config.yaml
d_mlp: 640
norm: "rmsnorm"
norm_place: "pre"
positions: "rope"
rope_fraction: 1.0
qk_norm: false
init: "uniform"
init_std_qkv: 0.0462
init_mimetic: 0.7
lr_head: 0.00876
warmup_steps: 200
batch_tokens: [32768, 65536]
steps: 9390
dataset: "wikipedia_en"
MLP neurons of a small language model. Each row is named by its layer, matrix (down: output weights) and neuron, and shows model dimensions 0-159. Each number is 500 + 25 x the weight over its row's rms, rounded and kept within 0 to 999. Numbers have three digits each. A neuron's up and down rows have the sign that makes its largest values positive.
After each neuron's rows, "fires before" lists the tokens most often just after its 100 highest values on Wikipedia text that the model never trained on.

L7.down450:499446489499543493463501489482521500513486509536524520484499535513522518553494507493539474509524477523465514517512482480496492518500537481476486502517430487485505502515475474461480530522503550527463529466492500495480479469476488483519483456496500437493516488515474503514550495491442476522518494516528493515493444495478515514472471496497492489523488504514505501504486505527487506505496524500482493513529485522498451465536494519485488473542472499524459517505493480508609521487556499
fires before: "\n\n", " The", " He", "=", " It"

L7.down592:483497518482514516481484506522479487484457540479506522511462466490519535483484511481479515447512499497489535492538524458509519496497511523447509530491505509500482469465557483552473523526468518505510535465512494538490471520456478519506472463504489508498478492494524494470529540468479521532456492495520535477481488504530469485503481508522480505494532547531466523561518487497509522452500485504480468528498505521518497473476512483503464503534585504517502468495525512505508473498535448
fires before: " |", "Y"

L7.down459:517517504495508488526496519469518499492490502470514519509525547530496507517523511456512492495496497489505525506517486488468502549518499506478467515502488535509498455509516470499506504497493437525470518468481502495528508537524496487527510484507471492469541507449479507535509517546513471489523521524531479499486556492454543534507455533447526525497501491480544568506487492469522516533467484518533432480511490477516494490513487494517478501445523503523521484482475502471577506483466471
fires before: "=", "|"

L9.down561:480530495492510501506495505497502512498514508520484504502497526506508500512475499498514509479509524490506489512479499500502511518515511502478497389502496505505477494487494499478511524488514506493494502485497504507509509511497504485518502484517495497493504495485494511500499491519482508487496491496491484501495507501534511487495513484489493503507482491520501553515501499487490498496519484486496495483506491499505487505486486495491497480494496500520470500507518521478748512480507503
fires before: "="

L3.down547:498505501517482507484454511505530519555524462528502496497495477507517490496521498482482540432548520461488484505504515559497508483480462447516469496492498527468458486522527497481526488450528509493497507511501537496529533501486501539508493556510526481501492468483480455516523486531519482464540466486476424490500522460517479497504526473456534504494481495498517505514478494511489474473474505468503479528514528448501493503508525467524526489462503473497489521543506512478473530549477513
fires before: "-", "\n"

L9.down523:495515464464492472560512505480536493524477509545481500534518493497536544468509511492482469497477510502513540484462509509488521539493508453495508418502484469562517490485498523524513533445478537527495498489538525494511464510489474490467502435497494495460505523475492502530510467548441481489522548487454509506523520505549490492466511502529514543522466466513520489511502530500496470487521478505485526506495472469522506512500482501478536514485504471498512492494467499522511485490469516
fires before: " |", " (", " chart"

L2.down260:501508498474510479491519488488540505510531475498511517490490586514498519486525512487494503509434512453492480513525506521486500527481532516463515411536526558492500501530511519510514523454463496524513471488520496471533516471450476475509476492524473519455501525465527495511529491500492472496517447469488488487513500478509512484466497541520487477491524490502475515485459475473481545524486552520490488503513514534497516503523503528482534513513482504493499499504538497494558498481448531
fires before: "=", "In", "The", "On"

L7.down85:499500527502460481502482518495450472513488490491476527510511495499500506473495494517505486537485465455508539489472539485530474500482518458457526466476499536576501492505475492508499471514515544480506472502485476500527495493484524505508471517475482519509475494495501521498480482534525535477526458471459484497477482491547467495446476461508503463545482487503522433513524514523524496520466520495534512510489487466579502533542495488493487481517529463512495460486485470486502552491487524
fires before: " (", ")", " first"

L8.down9:487479526481491519518464516504480567493555490492527532506519474465526507505508533489460473519545508481484548520511507488484534512473510437501497494467487489498480501486552508475535515523513453486481526495510550479514508511535561469472535534486467478496496551465435484553489496539510510506465480506473496499487500470501491551531512491492518477480500498466517495473516526511521481493514506500509514520512503487471505491533457539496482517523507479500508462522526498508453502447503487
fires before: "="

L8.down323:551469510460465522500464469501495550474460518504473476523541519478455468500520551506505527518519469537477528472522489534513515484493461511512512495481452487501469523511502528494530513488484481527523478480470496476511498531476500474553506528489505499525515511429524502533467486527522483477532546484509500537487506462469489468508524509512510520499514457489473482534496494506465466478499442510529509477487464524500470494486521543507494492527497489493511495465496519447545486501520528
fires before: "="

L8.down312:523502529498517516495508480491468474511496513516484532529526455492502569514500492524485484488479514509490530514529521468497530521515503524498520455512539523489485535537506553489485518491502489551465470480497519493483519516530502470500547448525466497492517498505459504470538508520507487475481479457499497478497548503522513504512468468474464504526517491534516532517510494503491534481458499504496522556477529511482466488507474500474501521511483474470519473447481495442532505483508592
fires before: "=", "-", "He", "|", "In"

L3.down175:469500503501517462478512481510475550527470489473486521507499492466484482496483516477500524504511470516544527493489424492465515483513515506456469481529488481488497534492524563491513466497452514497481505506494511500495524493488457501497496477546468469492508486492477506552495488498526501510510509491484531517507532491503508450568476505460505508496518459476476479484496492534493484492517520523470469518493503538499560479495476499476476495481494533536443464486472499493434448506454532
fires before: ".", " |", " February", " ft"

L7.down73:527510475522499495508474525503521545498501529518508489518496520477512496457540520501511505504518521482468476525527505481536467466494458548525491529497504496521472509496510480493482542525456522461483490507560500524495462446551484500487526497495494446519498492542507487529488510487511539500509499514546533511529536538489569480491476520551483493479469476472500502549519495456511518520502482472504487500541501496505561501470487510521483505520449518490567507519521460514498499494492511
fires before: "-", "|"

L10.down327:486511478559482535502492484515475511510500500443420494513498502509474491499495506505493473484465517482493514537487492521492474536482520453492502510517482525492553540530493455518439501470488500510507478516513508472527513532475532500474512515496531500489518524549503486495496532540520504484485498498499485531487535460497471503517524558523485504495510472476514476473498480446470466506459477504484491462405519494511498502494509504503510529506488455515538516478534523531499469486478536
fires before: "9", "0", "1", "4", "5", "6"

L10.down75:450473431497478549508498521475527497475511517516499480515492544528480476461557500507484500512474473499513531509501531545439499550524496489479518527503485530525459510528462504495552490503497475508496482510464474533458502493537517506495519524439499484506469477450471525524494504475525490528505504501532505512543479491485460516509474495498503469473552507489508476491533492497462466536492502524498491536499544496505504487521488485498489478528459518503473531452468504477485468490504484
fires before: " |", "."

L8.down401:483515514486506485493486526451473500505517494535455484522469495508486523502450495496515506476520531515489453478494478481512519509477504486458525467495476499469448492468519518463504536485505485490513503492524530532521507477505503489499515461507463476510501521504496520510506488541479484473494478516490495506474487460510510482493513495467508504468460474491475550535496450486474573464515560488495520472495496464504481490464502501492472491486501505504506490484524531494639507496508492
fires before: "="

L2.down299:522550497476533456485479507520495533556511505498521518525529522470566480488515463528485459496503499477469499497504492499537501457488499457473493498502509517476466521516492517495498564464477485506476528493512492484522495528488517510474489512473499509495497462476517463463470518524523545478502521505477425491487547486543489514496493447463531520467481511516486498535522513517454463472507516487508511553505514477472497538496508484523529495471485485522496527531549522500459518517511493
fires before: "-", "\n"

L8.down155:531524467504490494461482466500480492510500553485516519558538500483500497497486530518479479462478504521476451494522498495520453532444505510508546483471516522526458486497479540497519528500490473465504504473548497466491507493497480470479469486485522501509462490504521513502469498519501484481482482502499495500474468536512532527506497468481502520586488478497474513570513453503491483484536496515487530502486494481481542487514545493499519489520465512480505462479447461504555473522478513
fires before: "="

L9.down237:534470489500507492508489485505511479491508528461467494470495541499463506451497486475507503468521520516476507462431486508512539541513466462487501454525489515491515519507486506498479483520485517531545486533525440494476486474493487477542476485477494499490529502449544487521499512475505499495499518507495459510513502527525465525512498501518497473497511492504482541494522475484495487525458523504477508488451504488472501463498537532464448494533496493394506505470471520505514540536488517
fires before: " |", " of", ".", " (", "e"

L9.down549:499515451477497535522498509442526494497504485484477434493517505520516495494483482469478511451479492510458490532467486458502513518510508476494504442492509474487480511499505506486507521491492508481492499490479490540522494507488497480505505496478463490537508508472554480498528491496489501467504531474493486500511475489502506492473474498515512554494470464523506600504481506481512516486517473508507522522464461499480531523498496480501512503500468471498472471492491478477637509495507488
fires before: "="

L3.down588:512493555507506495459453475493480490519462503523484433515533558472506475502504535464483508500497561515514497511482525516510537526487510495471484507522470470509480508479492491492522509521476504489502510472499532486513477534544483507515493500522536431518493490487560504501475501535502501451502487492509501467523495496558473530544465464515503520492443482483507488511544502499510496513444507542534512539481505508501487490473536528488540503506480471501485473514493540467499540493462494
fires before: "=", "\n\n", "\n"

L2.down525:535495440501505470532487502526532501528522488471475469529529481488506534510521521497479484497474476516460498509493504521532448461508483494464516520472493474480441491483493477522519514466520455494473496500535449497472495432514504482472493493505506485521509516480476494503485499533540500502519472530506531504473489510521499494503465512444522510497537524454500466510501512496505481513521557466517465518486524467501469522516478489486499437460519488539501554503506499530485551463533498
fires before: "-", "\n", " of", "so"

L7.down639:504510492481466518573493515489454500485456546532496484500535483526431466476478518476496495463498536505474459518509516495481510495533476519500512471500511498503504500492542465511457516488517535476547512515480523490546443504490493469474475504498492484485498474478469502517464476497511535462494529495493518476532516524484478472522479503469509510525553507508474469525453544491550503505511488484535499489499505496548513485470512489492543449501486482500499499487524516563509508545525490
fires before: " as", " the", " for", " in", " a"

L8.down104:499538511484508469485450538506484477516498462524494518508484476463538514483511474483494523499501463461488502517517505507496496453537499470483485509522478495550507503491525505462524452497519499500509513446499497534515549496502489458496471491483536558492508468502521506479558522510497536506517481498470491496510498454496550494480512462523521507507479463490524525542496494466449484504529426462479494523499497501494502508529530498486468509446469562518499467483513517483447509509487521
fires before: " |", ":", "=", "ion", "g"

L8.down510:541533479548463513517471476527498490490498494466507542524500541508523480500499514550464509452481524482492470476495490447486470543512500511507536413489486544514482534494515471557489454494471514511462496518510458485515478494504500519525505522504504494536521485465495492504515475525501499489491505502546482514491471552510513529503466511489515479516510500488502506487480509499516473462483472537465555444511515513513539476531493470483459527498518513530486513522496513491559509472502498
fires before: "="

L8.down255:480469502496507507492509485509526503492505499463505486493486565505519531523494470473510494504483508482508461520546500472495511477491472477483499475518462466521504467474486488446517492487496492464521588484479552502468544505499503463546510506456532440492484495518492491475525498474476499492510509518521475503507496490494516497445465486491472496499477506512485559467482474535515492481503524483522498544452522475505485483488517526479492494481477473485474513490461465481585494468505539
fires before: "\n", "\n\n"

L9.down522:480498485506467496515500493526514520531507477501526521459524504464492540514491490456509522476498523451500511519500468513498490505507444509508467480506539501558518513497505434487530550482512552500490492513473484508503501500498524531529463492459475566490505522529550522543505522476471510423493491486502460546487504514504508510497475508477475504539527503506474458507531486508511489497531473501503515504479534501523490481473460523528483515517517521522508481462518499437489482544483537
fires before: " |", "-", ")"

L10.down605:525494526513497519495520495474482491464459486516498482508490515489543546491539448503476514540524508504451505516451470492494517534495488497445464525503516507492538535496469502501497497491533489464517478481496467530514499537536479515525520484560493511494484513492497506506495514486527551541514528536545488499508500494528462473475496491501495458499485519495538483513503464518481487486477548533517478531448518468514494560478481520478471487510527484475533524522545504480432513525485469
fires before: ".", " |", "\""

L10.down103:532466493559493530498507499474509496491445513499489504481537502482501515508507475493485487468464507526500514497510493520503468503479498499497461491505496474507508473540528459526494559479494518468488461490558482511524492455499506539549527442511463534527472493471489492502502488485484503522540552508541533459474488496482516489496458524484539512491493520462478461465527477503514517491487479521543479474490481480538523533482469485536533496472469509518544533493501538498530495550483476
fires before: " |", " first"

L8.down536:520506494520503483457509466501484574474516459489507503519555490511513522521487497500553491518482486483507555517495486516526531508508470508501492485462556507486525478477446546445498537495518525476505502466481469504508495535485486491509508495534510517523527507458545534523487513500495500495537510498509454543522519545506535494499498484532545477513519539484522464479512497496467501508548463525472484502470509455506510503487530547522527497484530524484503474499559522503475491529477495
fires before: "'", "l", " February", " July", " |"

L7.down95:506502458496540523509484447492510485487529491527506515474534471517499487491502528526509478483535477538498489520538492481472452535498532500482475517544522534479495486534521533529503500482491502562514513516493493528515486505517495495491501500536490496513472507512456501555521480501483496465479488507498562461504501498510508493500476457516508472545431510530476576535518486473499548522523495497499527474508518505503483480496508541497472454513531529502478464492497495516563532464468497
fires before: "-", " he", "=", " the"

L3.down6:505479536477510457564510487479465518507476479445505519513531513531513486471506488506529517528513480472519550536477533479485472515438510462510462464451488489505490507469555515551504482478482539550487466496505503493496503542500494502489490502544548504507496501500512468474504472532523498516506456495509496488483546524484474549524487535496536476488505506499453477525498482513539510501503517506506522498472544535538532537501492472530514490539507524509518473515507530514509534490519504
fires before: ")", "–", ",", "ter", "."

L9.down550:510491434542527522479518503493541491557497450450521499474512493510489437498509517499488498468476484532479566508516474518529476536510455499500517496438479503501510488424508511521511514503529493512489491512497494514489508476485447499479475446531540520531509520507551488541517516519457487542521516506545515497495479497508483509492531504557492498474530489469501543470497487468510506492505508499497510483500491539488474506546505533507512501553513488510492496508497471505473504508470491
fires before: " (", ")"

L10.down458:481524546529506493508472464540528506445510498530463495516544522493524522554538521488508523502528493500534508479461503547503524482469479493510489489522512500481508521490489531522512499527482482486492492476496516524518483523529507503523486516472486494531542506518543531478549514450503504535525525493467452478484555534460475487466492474517502516431483498532502457486511507470450521510510513500482434491481513462512514489475513495519511496521533474538503513548502488501523499459505522
fires before: "'", "pen"

L10.down497:516513509467490461499491484487487510500526523470476495489539488469499483509499525481487488498497515483521507489474534493500521529524504492507462468510525560540486524497499485488528506489498481534488505521507476533485469519472510481493516512528541505505510474539541509488502502485460548524529476464540474510507522518492481559478504470510487546485531557495488503519528508512499474525498530532450503429534530496515516534502481499470471521515531479473472463497526457500558538462496433
fires before: "=", "y", "e", "ical", "ion"

L10.down363:508447447522539476500512481509499499514515521500458482475508508469478540475498487436551491490524505462492499530492437489517521504514510528505503459496529499527504488462500506511501576528450507511517532482520493539524483520519486525531544454520479502583500490516499536503499510527522498531463493508484514512496471534536498496480522482482494526538480472506480487516512470499498523494513524531554529519502520513476562510498517514496502486503510474485497490453495510463475504506482520
fires before: "|"

L9.down330:475498486440483494550501501489474525459518514523521503525513493484458487486494517504496545536492520523503472521545440477522498474503491493476528525516469474418470488547546492512554513504511499504515464490495499528516478521494496478460488502488485491488502503487509499588500484503482489477482488514517508483522478461494526531498543506509531500508493468445487512516553421501509502481498522471496513506524475502502514511506462503502506483523525531489497445496504499540478521528513501
fires before: "="

L10.down518:441534469507513508486499537497521481504468516464526491481494500482533445519521496501510532477529465503476478509566502461526525547492469518459550551441485513469475527505471503482506506490497473500504488486520468495451490494535519470484502527476514470540492513464528527502528492494506502515493490493543494492517516485529498539500528476525513526489491526494527481507516498525509509537513506538504515558486518479470523491533528500543456491512538511522541473506533443488518515516522503
fires before: " |", ".", " place", " medal", " (", ":"

L10.down0:477554510524505503470483557546497525549495463514457541490502476495508489524504461497510478497471477486516503511559484484483573520506504554520483449477488508513517495485494492489473495491491492492458524483540467489481493510535479532495504486492512484517577510518479473492486550466475476499545512494512510483525495468506503505493508510516504518484506466509506509474506449454503462504488521498509435460501510496464480497500504488460520516501491501515487485493503514549543479502443530
fires before: "=", " of", " by", " with", "ed", " ="

L8.down388:486462460546495511467511442512528493527458519506537502495496511485479535494476494482483480494534502491471522500484500481491501499473491489462454490466468533508520507495524482487472524447531510475492512458508521503486448486496490516502486514518521521498481532523516522465528504523454466534504519500490519483557502437542502515527500487496496504505494465450520539545496460516476498559498492532492526490454488450528481551481498512502531526503485515502529492497511541505550500460498493
fires before: ":", "\n", "\n\n", " (", " |"

L7.down255:514465448514517450480532524508503482495519499471456442514483491528506509528544520520500488476489567531514500522540468499498535469482476485497495493501483470489483510500529515503486507502521508517493515500497509509521467504541453481494500478483500459505432489501433505530473523523490513454470528542515495506485446479512488514490477485493503507502484524489456543509501496510498519506493525459492487465470518490495468518497498531451465487543511492461508483453496470450512480445509525
fires before: "="

L9.down439:501489515480511475472493533463518492509492481501502489494499509539490510499472515506485476473508525517500473521521469480474516500482493512474513494535512489470474497482533500494508522489469456536529511507529507522501515492497506468459505461527462466492490518466483520494513496512481479473488502548497501514484522450476526494507466513506484495484496497483482607496478487474493568479501559506509496510467516447505512467497500509485489509518504519481534508463479486514629512513524489
fires before: "="

L8.down373:502519473517473481512511487515483509474531489446492467503491490525506479487473479456455511490511488506479485474520559537493495540500549496458511501459520496459456548492524526484429546486506517510492486477510536479487527525522482482511533561489551484488539488478503473472529479481516513517514454486514484481511488474506511500513520519525481545518481498504523525496492466489444501518483511538522528494441519484509500539493492470527534492461511485533540538490490521511483488511498490
fires before: ".", ":"

L8.down49:526506464496479513508472501502570493482509501491463502485504497535480515510434497483486516499492487491493457508510498525456484507532438541529508530517478496513457445488513515492500478489496506492479494552472508524517495499507486465528533484488535524474506474402529500500486504508488489505503513516472535500487565482465474501489466528483519506514540511470537522527465517490451481505475529473465460483488485475480486488499499502520491510495517505484472501496472536493559488534521522
fires before: "="

L3.down380:508465502489503501466479511501505499530518490510501491488539539516514485481529491465487480499512527512508503482495504469523534492447476478497494490501482482530467525519516475516568505503523448529496521506508466491477486473514496516487496544503473447491450461487529521469515503495497497518560500494533501532487498530501520497447510477491493506527495508523477535535489517437478474533515464500516523597507511528483515508465523475535492513476471491518457482554541504497500502501460531
fires before: "\n", "-", " ±", "  "

L8.down22:472459466468488509503517489495470478483521459505490539511503531544563472533505470482512505494497483494517496465475492480514492485507561483465500503506521493503462480499506513472465515502515504474511488470489510525463490462521519505479463486478460496506479559539528457539537538516456499486510457536485515514508456502500499483491508456491477516536495511497479517514513511550459494513520507534510460519545479519506512507509468484466490470500492460503509510486511505490594479457505493
fires before: "\n\n", " It", " The", " In", " He"

L8.down434:496479521483504467520501497463484465487472484502500460460546501501531502516518479529452494496509538488492492475533516484477522508487464478473483407492513522469473505510543505526485524490476518463463508526523505489511507516526497477507476532515499468483492480409475515496486519468488529521496528473500520496527498494516505486563506476552521466508483498519456553475516522515478462492491486500493467529440486488490493508495500489458521456512515504497521505520481522520539490496532483
fires before: " the", " as", " for", " in", " at", " on"

L9.down371:508463506457504529514481536484497482467477482520516531503480497536527518528507472516503505484519470496500499489553502487514523490493509505503471435515472509487544518504494500503428516511521523478482502515480503535465489502520527496474479509468490488475509542533525531491544517448506490498503476520530491521499536515497482480481502517480531490523471497522534511501498507496511515487502499476486549514489501463486521441512510505525511510496491506485549533478523462486635494504535499
fires before: "="

L8.down301:470500469494502506482504480476539511480482520520485506477515486489545481485503540503474489497536470453553470491492477557462472504478455530445536493470481513473514492453500514499474479489513540538504539505512515495519489471551460513498471487500496475512495476498508509500487494541501505526500525480528471516469480531488450465475479521492462538570548482509545468484514475503522496497479512511531469512505461483507503483518474472494520506529478510523497514509527488547512509539459539
fires before: ":", " |", ",", " of", ")", " to"

L9.down329:543488472494502482489508470534493472511490505503513532509505517467525509490516499510499478474530521483448497477460501522543531508482487536488522532540490495543479487459456496509497522472484529487484523492500506516536483487496472455554486535499511525447496519491489513482526502520496465524505472477504512489554481508468507563443531466474495497475493468483485484499465481513514518508485453498491501501479548521503527459495464511524460460457501548439500514497496450505477530520472493
fires before: " |", "s", " place", " %", ":", "."

L9.down357:495495551499485466478520482524520497452496467505500513462482457490545486562494536531526509494469491495505498495505464487546506486469497506503492429500476479486489511529513512537466482571506523491508538490504471495474540486508446447487468462473515484500503505510528502488514487518521444533518536497542518532535465503475508513472489524495457529543488516514487558480504493495498473485514530518508470483491522458479482506510503534525547501540500485478493505475478504507522496512508494
fires before: "=", ":", " chart"

L7.down157:536469549498544513483513514520535490497452508497522500467528513532493484444526475483499513494482505498562513472481512493498503484481446481504502519516499499496460459459474479483443492489478503490521462496518512480511513443527501491501508523441513503483478490462484499493496458526513510469520518499520506538498518528534460544532501497538516485518485482460495444535507479456546495509537507524545482534512511483474539515515535505533518521486535505482495523491491474486501513541466485
fires before: "\n", "-", " Pts"

L7.down556:495444493500474483492480462486472493542525509497505507513511525479518526494511478503461511487524518464493502477480491514505502555500542490504491492527476529509494477498536517432472505499530469526526506467504551479462481478499491528476483464524490476480500488492506535483452540474481502514547504497486498487508498449494509499517437499505471519477474535493466512514474488492497508497475487528492497575470466501518446476515469499483496518514466492548476498515479506489599511498502493
fires before: "\n\n", " She", " In", " The", " His", " He"

L9.down203:493492494478453503518510493515497517508474512463472455464519510520500483510509471453508503500460486531487495498503505498515534496463503506509503378450466533476519492498490508504474527504530532508518533461523515510459490521497473513520499510521527464515466504496515479497483526529483511506516496483494485486519477455470514463510486482492490491521516487504501548496520514498509546547491493505502531551468503522502506521484516500484551494496533487500481478467467506499593500507462545
fires before: "="

L8.down429:510476475476511513504471484494445520443542502492499502478520495476486509484545492463542464504504497522481490527508482494494469487504472508476544513485498475556477522498514539519464499487533534496550503492490485496515486522494502454508490468486485497490472485474471464480530543479485502470515513512502531507510495520491504438497466488502432487470466500523496505477512526524492509535515474558496477470573500482484502514443488488507505469445500511492541515526478492478534517495528550
fires before: "-"

L8.down431:472483481463495494512489483487547456511465487521515524546517513548492571497498533472541544471493538471510501480422494541471472499512503526528533520494447507531516497503515476541499522515534488514509505532506518482479489561482526473494544558499520504537506500440484508499508488497485484495491492497509499471494439465489537500502520503475482479515523484494513478510497501497543494532507496509487482515514505487507479478503496493445532508449482547512514502542493513472488494511509510
fires before: "\n", "  ", "–", " |"

L10.down59:504516500514490509469507486507482478489471473492470546538489525471492480468517528476512512512481479447474470485471524524477453446523504444511485496514494468495501563530529482509518529527475513453538545514476524515528508499496502533518504500527491549479489507525546502500496506523461537495521499518512522479501534503524501488492472534495491505519559512479547512506511475510487466499529491515490481503506541468520492516482497540470543505475501518482473574513543519543539507485514480
fires before: "5", "0", "8", "4", "3", "2"

L10.down151:496509523511500488452476504499519493502467529518490512472467496496491523536462518485480506456481506476529491496491456499507526501519504530547468490521506464498494477486515488504454537470497507464479501506510528530513471488472503501510539514522486457488521520489460455505468504498485505463497479451480477532503505469522502454498532505518504511497499516543494545499481440504508532524491483491472477481486555505516502510497507541492501515525525508523491514496484543466633485485523493
fires before: " |", "'", ";", "-", "pen", "\n"

L10.down64:569485508492533496501521506500479515489478516525513528504524476511469522507501491538542489479524505496505532485506526567502455531504512511505525483479487495486488507482552504506529478451486489509490506508480501495555518515491507551513523491545482511469515498482457442465474464507518484466519464488455523515461538480491483471490491547507487476474470460452509515496471496520525517512497528516533543519491538483509524473459533490537488480513471486496538515441504523529503505477515526
fires before: "–", ")", " –", ".", " to"

L8.down593:494527520483498486484487479470529502487490537500495504552515551479515445495521535459513506509533512492547522439522547516498526542496464493534488472511447543522495521489546487500528500510519464526508496482502521480529503507521528496510524490520513489473505530430512529557494525518518518506491494471538545485456460497494487517504501472499476494501505463534492549542487485488493515536505496537507506500509454485470483503474513481522493489541538514507474495497524498523527556497530495
fires before: "\n", " |", "–", "|", "\n\n"

L7.down526:499480473489509477472474506536480482512481506535497447530542526497505471458442493464533534457478536540465542488465505505541467506511503537497529536484478522505493506502522540471555486490496470495478496512490523492498473510480464471546492537503546513484488520501536465524496481521530465531468495499545490505487491495525454552481539521478525518520485471480482474521495501516481507464476529503515508462515493515489496479482540529519498504447530525458507511498506509467474502510518486
fires before: "="

L10.down449:474449508468508501489509510477508486496459489450512483485527435478490541512464519509505512500503485528541520485525500440507505511477496485456534485531485467460525502485425512549495499491513488517458454501500507476487485479504526532518529495480516522515490475503504515501494486547476467515483497529516515509495521480522514475480517431529539466497500480466452553477512479510554493489497484501505515507540524482473470517481486508519484528517478538476530525468467499469513489533504490
fires before: ".", "  ", "|", " −"

L9.down338:507476507517484493490583500506513514493480481512472446510511491508482500523498476540502514515501523475466500511509484529526509439502499479484520471453506474482542518505511523501472530510530507434523528470504564514479494457521534487498506516503527503488551490509518494497526508494519502500498511516490494496530494500528525534459458518500449461525482450491468552506489503504529501507554469533538528531547499481471516508515499461509477497455490520509498482502467515500567485518501498
fires before: "\n", "\n\n"

L8.down290:468505506474461469478489458528506467510519516490538545463463517508463511516474491517490490517529543497496484496531491482482496533510474465539516510498498506526505463465463489483446507470490495511503514469555488499541504495485459511471464522491498507477475510481500490480503525517468496512484531418497462463499495477537477487438523485514478521530489510496511493516469509520480527453518500510513477520482506510483512475487440464541460451481460455476531497511484481515496513528483487
fires before: "=", "s", " |", " =", ";"

L10.down213:499506516476529496538535467512513488512472490482466466490493487527507489541492505500515506450485515494467481534473503442493543458485512481463507495479474478492509523503519442503519498501517498505526547556502536498499468523509509504491512498427529469456491491482540517529509502490458498458512523493490461481567525466507498479499493509486483555486500448488455498533477482519503473499482486495520545517478486483530494567508486504491466532509508486484481511542518498519529486526488473
fires before: "\n"

L7.down129:469486467490540532496516499536472511487521501491545466509519460475476485530531499531469521489501482518506517480481508483520498532505461500474533471512521526509494522551511463501472507481473552468516474468548514505530497506558497533500477464506504477467507531523537510504478500473503487507525494445487490489489540474475456434484480432482447507499474477526514514497479488459514499481505468533518515532475515500496489473515511498528509483498478491503555551503513525454493514519509505
fires before: " to", " in", " from", " –", " on"

L2.down259:522515507506548481446479495549506482511501456499491462500470506502509481490500517483515458542478537523477478496502486508506490497496494490488526521511523518517508526512506501521503478518543489512512484502502439491519504487491476492500548544515510523422451512510489487505523507512488478484519534523532462525493451478573483497455517500473476487502479446467470491510488523481519567490500465513506522468505482443507528476476494505525502522514526505488502483463484511509427491465521518
fires before: " 0", " —", "\n", " 1", " ?"

L2.down38:510482481532502484518492474448497500474475519500503526492512466479544478545488515517504488504499476532517533478505503510530472510480518497507527482527479483517492499503516502439487508534547539502512508458490517496468486498474585504514511450455509487476493487502483549474511484519479478512456509462483533456506466544485522494473541540524489510515497494507505520501495470507523513468448501482461463522493527481501497502508448522501488490494506532459491501498498538506558566459482508
fires before: " the", "=", "\n", " a", "bl"